From a checkpoint of a small transformer trained on Wikipedia: learned positions.
MLP neurons of a small language model. Each row is named by its layer, matrix (up: input weights) and neuron, and shows model dimensions 0-127. Each number is 128 + 24 x the weight over its row's rms, rounded and kept within 0 to 255. Numbers have three digits each.
A block is one neuron, or neurons of one layer that tend to fire together. Before each block is what it responds to, as a language model described it from the Wikipedia text at the highest values.

Single vowel pieces, mostly "o", split out inside a word after a consonant or at a word's start, as in Dor-o-thea, o-ther, p-o-int, cl-as-sical.
L4.up1:180104127136147170120081123125150100158070145145113156131160119125153130106107116118142163134121119113171129126147146111119090151141109132111144163115111132125117128126109139110125113135128146131123119130152145120119163154113151096113124130154117176117138125117101165164139114156154101178152094135092130124114151111148132122129119110120121150125162113124156142114118103164120155112182
L4.up222:155126139125146120130134108151145098089132131066106152132147118145094115165109134096104101151100135114139121149174145108100103149121103100149103124082106150095096124115128143156114158148146116164172127115093170114116175131147103134080137124133144147167181130073141125163131126101089130131103096139144130123113150122113133115141102085113144089140111092162113094140136143181079164157166
L4.up344:162107139132110159114100149125109104133085164142097143103119107104083091131104109121086106157114115098134116112120153132131126150096106150109105135116092125111160164132130142161111133141134150139114152137112134147138118114119152108080114127129118132106182133121129103182138096142127140139167141115156112122126127123148134095165105106120138073141180114106133107106172135163089113122150
L4.up351:126150151101114117108111112096159138170115141142114128122172128108116136128115105134157190134120100116119108111155097105117185115133140129157116172083120132128169089088166150119138140127137152153173134100145104112135150120106119104115119106126105132159130131104110119111180105125129147170124127129145136137175099108128148108152136196138106146140146143105126131153143091140125112089142
L4.up555:168048144111130149128129148190123117113166156148127137121134094178144142140121108119128126143139139102138127181127146130095124133144135143129143148092068126114103121105084168135139121151148138138144128151090114109138138118087139120139078109133134139122117157066161135147103147111116097089125169168123139119159188095109163164120111139062135127141132140149131126133128114140160120142149
L4.up593:153075136137103099164131127163112100113121123126103123127133143166125112147131116140155112108129085145121121147162116160122178128135107135090098151136124141080124129116081157112149112139168103109122135157093102110134181121092155125085167158120131158176122154091148144152120095124104090138140120137101148112111173097114131155143073132107121116132110134111153118110120137127139168145146
L4.up602:127139130136136143091114154133177104144092141144113137107160139131111115106100133091127153104097146158158145155169131151112105124129108084138165141117064127112176115070105186142100118139129095130152166145127150156110132108116188159127123156140137165147143161156148124122142136151126078152156140109115114135174146130114192104128101130126134144108162151115081123098148144095128155138182
L4.up927:131103133075109146130087135128119129143099120134112113093130130144152082126057134153147181156101089129103101114124143144133146163113178145131150109101103121098124112126166116116082109145122121130157143131134108128109172136120095169101114084146121151148099129100143097131172081107120082180116138101124138118127163139125120162120110114132136108159165182092134156117169145132116125133149

Mainly the "to" in "according to" before a cited source; weaker on word endings (-ed, -ing, -ly) and colons after infobox labels.
L4.up15:097068157196141163147109141140170110134107132148110107127143139141118142104122112109142110087109151119143126086156135132132142119112127118134114147113116121128100106095094100134106125146146172122123123124104145125141134137151077149138128114113141110140138106140134112129141106082164098083127190112120197102119118136153105128167076136131127106111150119158160106170112117123133110141133
L4.up58:106080146152170162122118105137163121100119134114105112131179133165138100139085112112157156146120159121119146135119158156122143135097113131138091121105084112125117104127145162180116121149132124113167170107097155116133123152174105178123145105116120118134110143136128100115128139090123116118127140102132163096169203151081144110150076138101102079132107107173098102127115126149116143077143
L4.up380:113154128150181135092137138169123093104122163116114147135169137142136129139113139077136164130110146159132139137112144151146113111157126108107103122068099088108165113144140140210115113146111111121144109120137127131098148119117121128123078098117138141141123126118154104125139132089117139140132170111140141119175145126126143143125127115101126121147098098104146148163102175127159120109171
L4.up472:135120126121160194144119077124090123147123143048106159100152156150148120160092097093094138124122153093196155109142126146109175136144139133159135095110120166137137102127098133143131119145138153123163188073083141139131155125138086156149135096112135142126141100114148091118153134098129145124094149136124116117137102137088139092154146137117110139118108174105119105108084125114152140092150
L4.up769:125135145098127120108083150141154122121121120102120125111155160137098089094103095094163150128129143127100133131124169121141135139109132147123111133103111140128179120088102092143151128146119141148129131113102143143100113162115098102138133141085143089195131182137169118156169054147125107140130200129140161128131128138123120138137101078140151109109097112090095152129175183114114130144140
L4.up824:142084103140150115130104145122127110145145139138118093124183103112131137110113112092174130106116146136167143154126142142133173125133128115136143118115141098097106101118115118131130096139134151128135159128141116143114157114132123151142137113107131141151150163146177130135106118090161130144115090118132136128133157125129132119155074118090100140088148164063129066113115112109150146110195
L4.up920:149139145119150161141125136141161117116127138161109121127149102132084127107131106092161129128097104137150116146114132142135158149089102127129122115105129147123109110074113186170121141139137090158168158097088165123168142146125144144149124171091117115166111134155140111102113129074107139104143159127142168107177143127101158095152122098110121142127136165136104103100138131112116058127137
L4.up948:124119144145117118145082092125161148128163154099120131111125102153119138135101114145128113148094168115163118135171144130124178133107123132130118115147167175127112121093089152137149134131141148149175137141118160116133152126139137155093118140093114121162125133108134073138181099109112125074112196111142151090130118147113077130158124127128122090155128148142149096140209138141126165123141

Period or cell separator after a list or table row number (track listings, seeds, "14. The Wanderer"), plus word-final pieces of split words (distric-t, l-ed, direc-ted).
L3.up625:107112120141149151164125124106141082090132125081121171102145096117123102120146113121117125121107146106158101135133184122122115191142128155115132155108130115114129143134110148162078108145119135137126153133081152137107141159120147124124127132133134122149183164089136102176118093164126102130088132113122134115143103129121112101136118139047126148132128137120062142102144138152092112158175
L3.up695:102127123111125163185113081112144112129147166109138163086166142130139115114114087093116120091098109093150139125138125123108135146156127137148112171092121100112145154163118093186129155151120153139142113130116154099101159143118107125123124143086155162138129097122120098188160057138117114113147119101155194081157102148122146114136141201118116132160144112114126111115148095159154119130126

Short middle fragments inside words split into several tokens, mostly names and proper nouns, such as Jus-tic-e, Jo-h-n, Jord-an-ian, bus-in-ess.
L8.up520:120119131098134111099154074112137150140130094133120115117148167118095105122126101135113140178132124157119112142128137153141179103148141088151128092148143099118134109112119130151107162098131105169155181129170120090161116122151104119134142079133152143125131131097126101130081098125105154117157168141115145111145111140159120135147101106098098132161142125133074116118161126138143130100128
L8.up620:133131121126138110131105142134103095138146131109084095111169174150129132137121117096103142112112131130112141099118137151155133129153109104150101117133167159091170132129062100141104161122146161157138155171159118134150126121127096151101153119122121124114147152112130098173124115129094132171148144154131125110181112102144093148114068092119087142185144123102068117126119136138140122115135
L8.up768:170151172113131127122137126141112104114110109122103137146148163138120132141124084100128168130140174113086111137125099118097147139103149115123139155140124172156126148125096118150119136135148107127163209141135122087178115099123156115155130177095106129172187149152134097141133136161126104132118170171160113114159124128132120116185114114126123124138123166129100123119108127064102151134155
L8.up992:119137145141209127144139129113134109140156110151111134127166129091130145112113130106124135149132125126161163161151090121125168111145144099093142127104097144118191133117087141128129099124137119184142172129171134116110147119124084143104117158083096146095165165119122138181112106144074115147158134116102141132168174096159117138151104086097102142130123134131131134138132104109148109086133

Word-final or mid-word fragments that complete a long word already split into pieces, often names, e.g. Universit|y, Maxenti|us, Anniv|ers|ary.
L4.up26:084110107099100149118118072143110075101127116108107114146138148148169115070143111102117136159116165120121110174135144147118151120127104145154114131140129097124125116106098087116127161139144114104160160141134145102124126200135078160066113107091116100141089135168126166150193151110133148111126092131137118116123085140149143147159137146144129090198140122133149113170098149157136125143128
L4.up171:101143158125110166128089143099176081122126151124113104128148100118119105126100119114177157106125109097097113127157100111108150139147094092171134129106105129161154135084158108122143164133124134132109131122163177117102151122142096117146103144083134129151108142151129151154139164191160125133151126104119185102129080146135124145180085132133095088142156121120106099051113103138109097114131
L4.up262:111137151120182177147129105155159079157124102111109132123113095114115102141173095118102105139091138100202115148135134158104123151125139121128141125155135107134141122115143145140119175135143149141105109141098175121111135114148106153138137144110129133127086064159111132105154108124131091108137136105104152100140062123142137134143097149117125114133183146151133137133151068117122097143157
L4.up543:146101156102105166116082124118153113125141147103113131132173158114140127146093131109132110095125100121142143160125151121123122153138139098194116126136165142141151140094119146110118158141139129133123103132108147087149176106133093146096078130108167127138126150151147137163091119151099070144132135110136139122139119064113150096147086145134124104135113108094110157128172129107108129131145
L4.up683:119126156079131147147145107175143131120088123130108141142159131154106115135117136091115170096105187091154110119130150166113152150119132131169116145127140101171148150097126145124123145149136155149126157121167169104149138103114070131140153091102078132143108125142126147137129140123154115150143140136109140117150090088172141109165100131103120099153100119108119112121139141112118117113155
L4.up728:114131118123148138158134125111136123127112102150129158124135131178140139052127109112140106073113172070133105111169114108132110136127142119145146178148160172150114100125133171131128165136148163164155153105113147130115150140094095120114135145086144125117102113132186150096128150139112115098143116144124190135148139150124098133130102149132080118157090127105131112141148149078137135134120
L4.up855:111125070111131115143127138132114098150136147122116134112112170172130141142140148093113168122099116091147166099141104179117104135129152173135178137097116101123171133123141172106153114130112138153148155145144133140116129121118146123144121155103137114111086078136111094113085108179136142170092149099151123115179109098104122161140111141113109166102144135102157103090134132131161130129138
L4.up964:154126105094113148102065126124123116111129152157114137128124101161096150101141123134118146089116142095168110138123114155143126140122110143167114147131101163120082129115161113124129138140155132155131169124114148076121132140143115140099123157081139120127129152129134106167178121141110102140104105136144135124174115109144167105167090136117152120157145134125160090105167132148142113127144

Mostly the preposition with after verbs or nouns (work with, equipped with, marked with), plus word-initial at- pieces (attend, attack, attitude) and occasional of/and.
L4.up178:140122102111158117149119109145133159086138065115110093131136162131090097143159150141171142154111137169123110117136126136113089138139090091096119114130126140117111151099151095103110115137112086137104166177119144120085105161154104119133094115123097143168124157113166121133146118189090116156111110131139136101165171114178111101131091119116110102132129129115102098117143121148099122099130
L4.up192:127134120130155146163123170180142117105146143114125123101106147139124096140125124135113115098137138099132142136128113145149151132109141076143120137131084115157088140061159136166092121128121147172101147121130118122195149100109110097135111112096114159138133126099175115109173108121144132124154154128149155125146108166130147158154115114136122119105158136112135067130156085147106097111119
L4.up304:151120148111128167130126110115123144085149101116110134145150132151177111155087109094105140104129112110110108167156122113098132159125098106148144141069097117168101108129132151153120086129111120152143155099139135174136165133132124120109148146130119181141096124086163131165197126137141142142077124131138145125145149134090088188149075096108135106111150146151116111139107138119117136150143
L4.up530:127076078157131156165111079152139085124135113122108156139156147158110100148136140149106107097123155105167115129130139112147126108183098074110138114117140115097135127116105143152145101127119092163107148087150151141075178114190142130175098115103122097193146115144136112136125107115107140100110139093115152087134115114137132140144122113128136123147079173116127111099134118099069126177130
L4.up552:174079105130151161162127125140120109104071089171117117108125133126118081145134109155155128127126132105130107160115106113104098158145137128118126111130122141124160155144149103161161127132100115124127172145172148097093174122138122108136127124146158126118102111113122087127135124115121142155134140177110134089114142169135133125149129150120108130131112169150106061122112105137099123147165
L4.up590:131119148163160122163127145158150136113165114186108126118132130148124130080168102162126128074116142141143118157166113122139128146103102077111128128150120121128118142134137107124125115126136107168125180128095182117154144131105127093108130180121128076142089145141143112105161134126136119151165119138119131099156092094157148158151146091121094143122142121127106137159104154142136078127172
L4.up694:121096111177153108148123118166078126107159123127104111094162159157130080144103100102133120104120149121155150136140124152110107120121126162114153173090085147118155148119119154149164124120113128166107135103127121139163135141110160152163110138129102148151124136102132138177150100175142101084076127153141129118119156131138157151121113133078149139141098112115175087117128088118101134116125
L4.up753:124115112140110152153079138104111079136141129098122078103150136108071094107116133128154099114124184091130120087169118118130147142134096128152146096121136175129129122101145090139143152137133153156163178121133149103128139141126120130120106099133162117155162129103155134179178146143123138127094135097130134114175137127130144133162136111121119090097116116121121075140151129132106136158120

Day numbers in full dates, mostly right after a month name (January 25, February 12), also before it (8 June); weaker on mid-word fragments like loc-ation.
L8.up158:168111124164148125090124121125089111098154100115129089088191159182154094122156098080127141138148141172132131117141146153105138100099068110190093149102135114119111084096090109098108136144137114172164157110084164138147134123145104150113139131152155141154144116137126137117127095133107121146117096159185173085144119130162126088103118115136100155128166085132129104101155142130143161186157
L8.up493:133144131125108135107144112125113120120137106118133046103144165230142127066133119107127163102121159171119144143122156173145116115123112155144129180134130088117135136135110104143144140130158152117140150123137149154145097129093135152125119107086157118126160137138142107121107117141127147152132097132137124080142148114130139155128105128120099177152151098120082119102136094139182122125123
L8.up739:165116153106145119115125115118148098138119125152111113117151162148204090140138113123171146129127172094136130163110154121160131141122141092118107133099141154088164104120103129124101131142160126167160133123106122122092161138126123140128166158107119120106147139114139140109103119142127105143133133146145147128144156078152156119122125071119135140135096114106128126154158155177102099137142
L8.up779:161123171101130124097141118097107091084111136138106119103145127166163128126126081110088124166156120131112110130109137168125143131133157109167071192121110147123121047120094148126140143127136151140105153127112144122144160127140132152128100148154156147133104144090168122089097181095092128129112154172127138127145098147116139119138090130130096125129123132136129140141111117136139129141147

Mostly the article "an" before vowel-initial nouns (as an ornamental, an heir, an issue), plus single-letter fragments inside split words (or-g-asm, O-l-d, Wor-l-d).
L8.up262:139067140116133148108163123120106143145091132135115166120130146120165137141127092100115142131132089157124112172149117145136126096107083146137152176093129113116114104080175093164133139146145095102126120141120132104182169100128145148155105144116126105141107167083134079157149166124154119176106136167143109124154116106132160153143104108110105119142144149097091121156120112106130110101135
L8.up475:140104137120149174126129127123094118082130142151096149082172153100146103155125122150130143132101095126132137122136117155120120123130127157164166166146089101139166081136145118140123109126145139163152127154098154158108132152061110146103120137094137137135139178091174132193144092151107126132097123139112160141098135117143086145129121165096093153160136114085120109097116110157115118114132
L8.up782:137138139108132137139106111138142128125132131155085126133164151162126115106097117147153136084112074131103134163143099179166134114156093134152097145132145097128121083126165143141153121142142140145142138157114116140085117174116127171102122115121129069105109156120142143197146123143149126125142182137110141117111145114117135124138111146136077117163133127104105115117115107138130137107138
L8.up909:149095163105153146154124134142144109115119084135123117082145171120146111112118139113153111092148126164100122146151113130133155087102107138187168123135134108137155122099164099096151105175154138131178167150093098129146134178079145127117099166147105168109098147124121172177133140139110128100130102150146134117109133126158117136113111106119114139144152165135111095084132123120139126167157

Punctuation and word pieces just before or inside proper names: initials like J., labels like Music by: or Rev., and name fragments (Jam-es, Jo-h-n).
L4.up65:131108162137124184137142113115124111102124105129116088106156184106134088153102100120108162133128099136117121133174130128107152125119142120126139133112125138139134112092126106162112158150132132149174163131100124127155160156116082124061143104119135091115103122106148136120129161111100118140175141141133109118162097162087109140135116147131083118132165161142154140154112122138097130144119
L4.up83:128095164115103127149106111167155102086127111121123132119110138142136136098134117128098099129114073147118114188109105149106134124117157148135135143097148128120149111088093099148112149155138134140164157087119127127130142138120098150109089153077151136168123098128154140133139161103106163108161145147135126105153121164083129114135099125123122107118155137169110085124156127135121102147167
L4.up85:149110133090166129130155133113115091138126155136127094085164117118135114136078133147106136112138106167121206142163095133077166123140152188135144108133153125115191141128126118194138168142147142150148147132117136129107116147118128138123112142077146094121120124095146118146125099110111161158143098111123126113158099157111143133149103170135074101127131147131161138078143119165121110123133
L4.up241:142148094123129162140106104122090122108109077146134126073135083110142096122111118103082110159128125125122104147115127137131154138156161129125163142125150139090133133134139072149092133134138120162111127139102106126123151094135086132113143080114119172131147114059145091108170119090126123160130090119140121122157127139130098130137108121112145120158145155136152125158178134158169100138119
L4.up246:171130131079140154143157101172126110111135133132111138106134149158108096137143100127091109137126139144160134164137147203139120141144095113201097123117128130091152120107127103128133135146158080138143145119077132109195132152135126168137143127119173085118157119139127122102161139088113135112113128145155157118120140101084080111127133168145107147176105130092113111138141110143179125168143
L4.up334:135156145132138151115124102151090119114152138115139124130120143164137113168116139071142139121105117117144153123149099146098111125122107132141139104080160131158159128089133113143155129126148142183174107127127143129170137142112114152146113143121161116121123146092110122116126114089077166133141119107112161112105089131081125140141129123134149158160162129119149157142119110145177134138114
L4.up638:120146110146128167194132090126104112129146135131104129085145114141139130114196101093100084105101115110149137131140137113110146143174111122162104161081109128088160131154133121139171181135131121130136174104136122120122148139144116110135128132073136132178163099134145128095158145109126123162135120159109179144121083116110177144122148148125081174118117142140132124108141147105108112116129
L4.up930:124158125162128137125161107094134167111116129158125126104125105108088113120094122101182136192127152124152155139177128117156161120190129106135176140109115124101123101092142152104141114123148155124153169114125137099118123096123093112109103095133140122131160097143121122115181111124111132143129151121148154116158094141140135114150115094144125118128124125109107093169101136116097154146146

The consonant piece right after a word-initial capital vowel split off as its own token, as in A-c(ademy), A-c(t), E-n(gland), O-c(tober).
L3.up269:140107163134156124113146141148111118071133099098124094125172094115141110151118105165142171112120114101150101111139124112101121143123160158147126140082126114146162146132141166145108134133123105147108144115136142124155117163157139129084111128137170214145158157102134085131149104103138135162131091120175127136157112138133111123139124106134136085114098113117115129094142139136080116124165
L3.up983:110090115145151174118137125139088102068121105132108110083184112131106144130127093155124152125121145126112091116136132132101118131164138122134120129105134097108150155126094096135104126146132122145127152147122116133131115181112122118076116092129157169150151182127144067135190074112126088133108098118154153128101116135116081140144105121115147087139108105092119122125117126155129149113125

Second word-piece right after a lone capital letter starting a capitalized word in names and titles, e.g. O-pen, A-pril, O-rdóñez.
L4.up50:113120116142181144133144126132106085080125120098100124097120095116096142148157111155156154120098115150150128101196143155121134136108134130119109165081095103110107126120121105111157105124153115130152130154142173119143130131118098149138110130107162106134123126150126083145123135114112133160084125132173153110107105168088090117140147131118155130165107105146131140111095165130083122152136
L4.up429:143104094127175178093128078118078121099116149104113153105122131136083114126136109128159145144135128077176081129122131119082120105114135123136099155137085169129122126143131156123090120146139094146144144127105151120182158130111139143138128135132121176133148146121147119098125122134135112126111104096181146141125109125121099133146114148138150175111124138126149105142156138105147151152121
L4.up454:138107137124147134144098164111146124093163064129108095097167153131101126134111102124127158126084159111113130096130175121136098158114141117157124118123089119098148103119105115096112154119162114161131168129119134090148108119145145121146087130088185184144134180119132078151104066123146094150126152149129091118132146154130104129141134122126140144149130097148128144144097145186075154085146
L4.up652:128120162111173142162129109110152104076105131108109151110161144156151164098141085135166141141110161144133097159156112131117148127103106145131124163133108167120139106119106145149147112147142099146129123124081121105131134173098141137160112138106156161154137150127127073113081115107119135096089158114221188134139101148120106114133092120119156096143085163108047110067131143121126146160120
L4.up758:106122078115120127108109107095090080062089146133115131115193164173144160120121117101144160086112151136147103108151088125094142167085140123140141129104101162149157149147104108133163137124125133156173159116113139181151160148119092132145122152111168166110109116114116079139137083078119103133137150156144151138153083130118098109142119143131104125150113114164140131134154130132113118146126
L4.up829:130129088129137150109131130154135117070137103177104126102127148182103142070122105121150136113093146067148130146193115133106143150122086151131116132138081168101117123115097154088152119136145125150120154127156166105147134156092142173151126140057151142154156150124114094123141094152112142127125128148156153127124130110152086132143115107152126155163120132114131129115113140112105155084082
L4.up857:122089158085133134098117139156099105149127143154135165125152134120123124164098123122122122150158130104110139086105162140126128146140180171162147120099108125167152140125108150135050110144139141138114125084113138110148144138123138135131083087120146150173095137074121073108141077107114122180126156124145161128114097090130111121132099162142165065149096104097095160146168148124156122146121
L4.up861:138100119123101193125102124126148142122092168127107134080139121085121113150121125143126118120107132129115116140158159086091148118103132110138147139104126080085150131126126102151140126140169149125135114126124136145163170123130159118094137172137177129129201139127108088136188093133106119129105161134152136129116114119134092167155120152122123080105171169107132087123140127139131144139122

Fires on the period, occasionally a comma or digit, that ends a sentence closing a paragraph, just before a line break or section heading (e.g. "route.", "votes.", "season.").
L3.up242:140127156144119070151125080142094134115114133123131095132151127136133127103130140088120120129120138159122128147148093154127135150155121103111124125088133141124097122136129064144111166130139100154120145170189148138130143136100092123093110093118113133139103128139131124115178134118093145091160153134126160108106117107125148119144130076122141158143118083092137104160119132117095106095167
L3.up668:131125145103153084124129091098127104164130105126105119133154124126089103112097143159168106134118124118134145153145108129111127141153136095096104124122127126129126132099088113157104177136147090153114142136123175127078165146105116113108125155115085145152081124161152142158147104173161137103138157105141182107143114115147081168132114115124090103131149105120083132145104147138116117164167

Short word-internal pieces inside common words split into several tokens, above all the t in Sep-t-ember, also Re-g-ion, Por-t-ugal, P-o-s.
L8.up135:152096171114167081113161116128113109156136115115139134130158098126077120118112120057114146120114158101117153122109135151086122120153114126116120121127090145138147113134123139119134137175168096144103115160133154126100108141084112173109130082142153147181168138097101106110159118164142114150147097163139139119183151116119149108112129115112126115134105129152085135107151150143182096124163
L8.up189:172100164102136105095124123112166146169105139118151082123127097111123157119115139117137115147116098120159140140102142156116093130149100127145101122132156139133143105100090134117143145152153112128132154143123159101119168134111121172107122103131127139096139143117125135148116123110097121097111158143115114087117125132143180090146163063068125123175141131161125133116159167094124132124147
L8.up876:135111135115110157111156108163117111155099102134115127147177135126146129136118136105132160112087112144130132147158134150137135116142095101089136145122108124137125083136127122118064131150142134141130136150113145113101143165096100101125146105166094172128180106115131115130144129137071149200165111144139124115140123124121144098155110096115114106120117141087129154115124115106092105108175
L8.up997:133092113108106137116153111101112109138086104150104172128146163112113099119115134069130151098080136147123115197170108148125081160126119157105136124136138120092154107130124129144051113135178151134121136166119158159110089146110139132131089134173143138143178155134136167141149118165129087133146153143110130086122079126114113142127129137103123093127141160125102138123139107136094140134161

Short word-piece tokens in the middle of a word split into fragments, especially "as" after "e"/"E" in east, easy, least, ceased.
L8.up222:137123107102173119101107128111137094119128098124106173140166144122112105157129110121095146158132084107132121153109158160129100162139149131106151162120146115071169139112104153132110137178148102156155142165115095083131114131161132139110141128081176162107167122080148060138140095112124130153121126098185133127093142146118139113129123094098179123203122130114125154119128162135145139150132
L8.up227:097108088118138140146115096138143086151123131104088153140123108114147143115156105098131123136131144115153073110118147126131104103130092125126107129139148106143173135131112115152076182185148151163111125162128151133134124151133165135136077121087146120155120137150156095137126065147146118139146139078142120095136108146104121084137133124090146115133160136088092167121082150152158088127126
L8.up548:146113115121146153115098111158169102122128141088120166123136163168117131135104119079112175149085141146110117152169168122122102155117069125163162133139155105122109081076086102145099101147165100126170157122151126127131109143122128146113093143152153158151147125152150105132135086164119134178162159090166135084147097137173112091158094127119128096175092119157084129134126168146115121174116
L8.up834:098093127136140143111134101173140114132163097160139171131144110160136107111135148095107100106122156102109120102142109115138101124085084137171121091123151120104126095146084096149067163135130132144151119117109150112114132134086104125095112103132138115171172152135169091129168103098128147129132114144158189140169139127135090082153126103152162057175130081126167132113143117132103108147140

Short word-piece tokens inside words split into tiny chunks, mostly after an opening "co", "cho" or "ou", as in cho-os-e, co-ord-inated, co-as-t, ou-t.
L4.up144:108117118126159140170067096130140119105107119104107159115167177112142105154109092105091112122116161081137091138120162115130147122111144099128151169090100174165146091099120108166135144146138156151131123115082144110157123126177115142151123166105088137123115108116129093123098116122141143132146174079192130126146158121089076179153088147120108116128101135138136121136141109138094137160148
L4.up169:142105117121130150126140104144137114110157075155115111120143154169175076120118126110106127149089149084117119091153135137107117131092151095133167141100149147133126099118093075121093146168144100167149141125172134141089158124108092133113140133128124106121140103123143082128140120116080165128168146116150140091133151137106093162139124108107149086120173131139137123181087109104136165147158
L4.up517:153104130134144162159147105143119155095076098149101091113131150156137080118150132125070144147095139139123102113132153156101097128139121132141136113170143142102139127125146123134104120124129115124100157207133154146151122152107115124126147096122114126145163152133141138092141138127108140104177139150134160110165143135144110149141109162123111077140145136105146073150122096086151096090133
L4.up612:162116131105119136128138142160101122124146076139113167112145146160126117136111088087107142181069167079092096118130182154139111136162147102108137135067131136095146100121123108129109098153125145154126147125092110129127132156163110107107122145105139144099137146116146114147132091162156123131124101118158113139121109114128099164134107088100134100135148121132141138118146145148096135133146
L4.up803:109091144124118177190094130114146142109096094118102118118161187136145088116124099134152116119105128088138147118169184135106129123116148162130143135115141123122150121095138108165111109157178166106168132154110143101128165140115105156102132166137122143128148146140099117121123121147137157166146134115156124119105127101122074120145069155113096066139149118125093132100156132100138146141122
L4.up836:108120097123096112147118094133061102086145093126112161115081169132153101151130106110121106142110122123134111146111163142139128147130108132108095122123135138079159128131136103160163169134142097105094112133114122150152156100099100128129142139117142136126118154108119085169133094154123142132164141127172106127129104109115117151149141110130145154166121096093124069158081139141112102142175
L4.up978:147103175150153143130091142148103126143175126115109095083195123108135106120073151147172168169071158108133101171104157115126179128118143118129115116075120152136129134091122152181128153153134166147124128110122119091148106132108107157116114093100113143133151137069143114135091150125143146109155155071153123101129170124134121123137100127097093103121144148121087129078128124123112120116138
L4.up1005:147088135127141170153107084169112116123162092151107107102134146114119076109113104079112112163112137073148139121157168122146176118130169133099140101099102120099096117100106146103118124145152155197128147085119109106155131152130114124106170139119128124153141117127134127107093088158137139110149144096136132112129144147161096113119151166104095162134121166155127080148165115146106170122136

Final word pieces completing prepositions or connectives before a noun phrase (und-er, af-ter, dur-ing, ord-er), plus commas after opening years like "In 2002,".
L3.up73:150112164116136124151130143134175132151107124124113114131164121153138124128100108082114105090131111102151086163111117142124165147166103113186132129156156157133133116075114134130102136136145138152120169081093188131165132128172116115140145116092104185189133150124174147136136130147103127146094079101119158102134121092137128105147088158126119130113102127100105108122156118080107113161176
L3.up279:112106158148136125142100127141184118096121126110110089107163140151115134110122098111088150109131110154128092151130142126127120165142119125166122128136081125107166107108108121129102145135122133133131153154118134112166132119129075165136161137117103147192156169124161125176120122147140106193101115132141154108104119129127158136125100102109121086132135152120077177098121156079113115114172

Short vowel-led middle pieces of words split after an initial consonant piece, e.g. Th|es|e, h|av|e, m|em|bers, J|es|sica, h|os|pital.
L3.up343:148104106185160161116158134184140103092082115141115147113119141112156127135155144117099121160110101152157141134110159157106096153081103117129130142135114131085161137094105169132113184117112137164099103155172140087141129167159120150099125134154179138135099130133135100167148123148097155117139112133130110141165129121120145148117115124079131108145140109143116098120090109132148119144132
L3.up897:124127131163148159135105147151140145075119106161119101126144162132153114130108117095140154113111119149138114121186158133090109149119142134142159137118179116104140123090122115128164092108122135131113092150124109128089160132132101180117164168161156164135129109133113114145162110113119113159127126132139146149177153110081104166124113135119153153110150137127172099118129141090095151114127

Word-piece tokens forming a word's second or third letter, mostly l after f (f-l-ed, f-l-ag, f-l-uid), also il, or, pr.
L3.up722:120096135125142123134136088122183110105092115123107126130159131106159116123149110140097157124108113149109120167164185159100089167096084156118120140106113112091150106120100091185137109141138105118156116131096134139122144141129159127100124152123126147151178140123172148167102094139102109189096105103153094131136137134136128128126114134092091135154167119177075131149156157145140137143160
L3.up736:170084096128135086153118143185159106146126166127100153126169075138132139122122145153146145092118107104110216118182112140099162153139119181133120152121078102084118122084087175135086151135138130130121109062131115138143202117102151139118144133122132139135107106105121137150146094115125119119125108109122144137130164133139135104139135086121152126102137128129144088107134112131117125109136

Short final word pieces that finish a long word split into several tokens, often a name, foreign term or chemical: Ameghin-o, Australi-a, morpholin-e, and digits in gene IDs.
L3.up181:133152080105160163114149131142137085156099132142108116098148115116095135104126128084114115114085127119151161109158090159134144159126140137178145129138129118131117138136118151162105206153120151146102134090118146090105136124115109137150115140105092128151134081150122121141185133149130120158145125081117118130167089105142136092159139140137089107163112134107101095120141093094123146093123
L3.up182:129114079119145168151128126106130109099118116128116145144135119158104153089180126097119128123114123120163138129115068110138116169178141151176112140150155128128129122134107126117134168152171114118146171129185180107082137134101113145116116117094168158140129120129147146168137121156091091110163143103112138119150094086174111109157076155111136139144124115096127130095130124115117126107154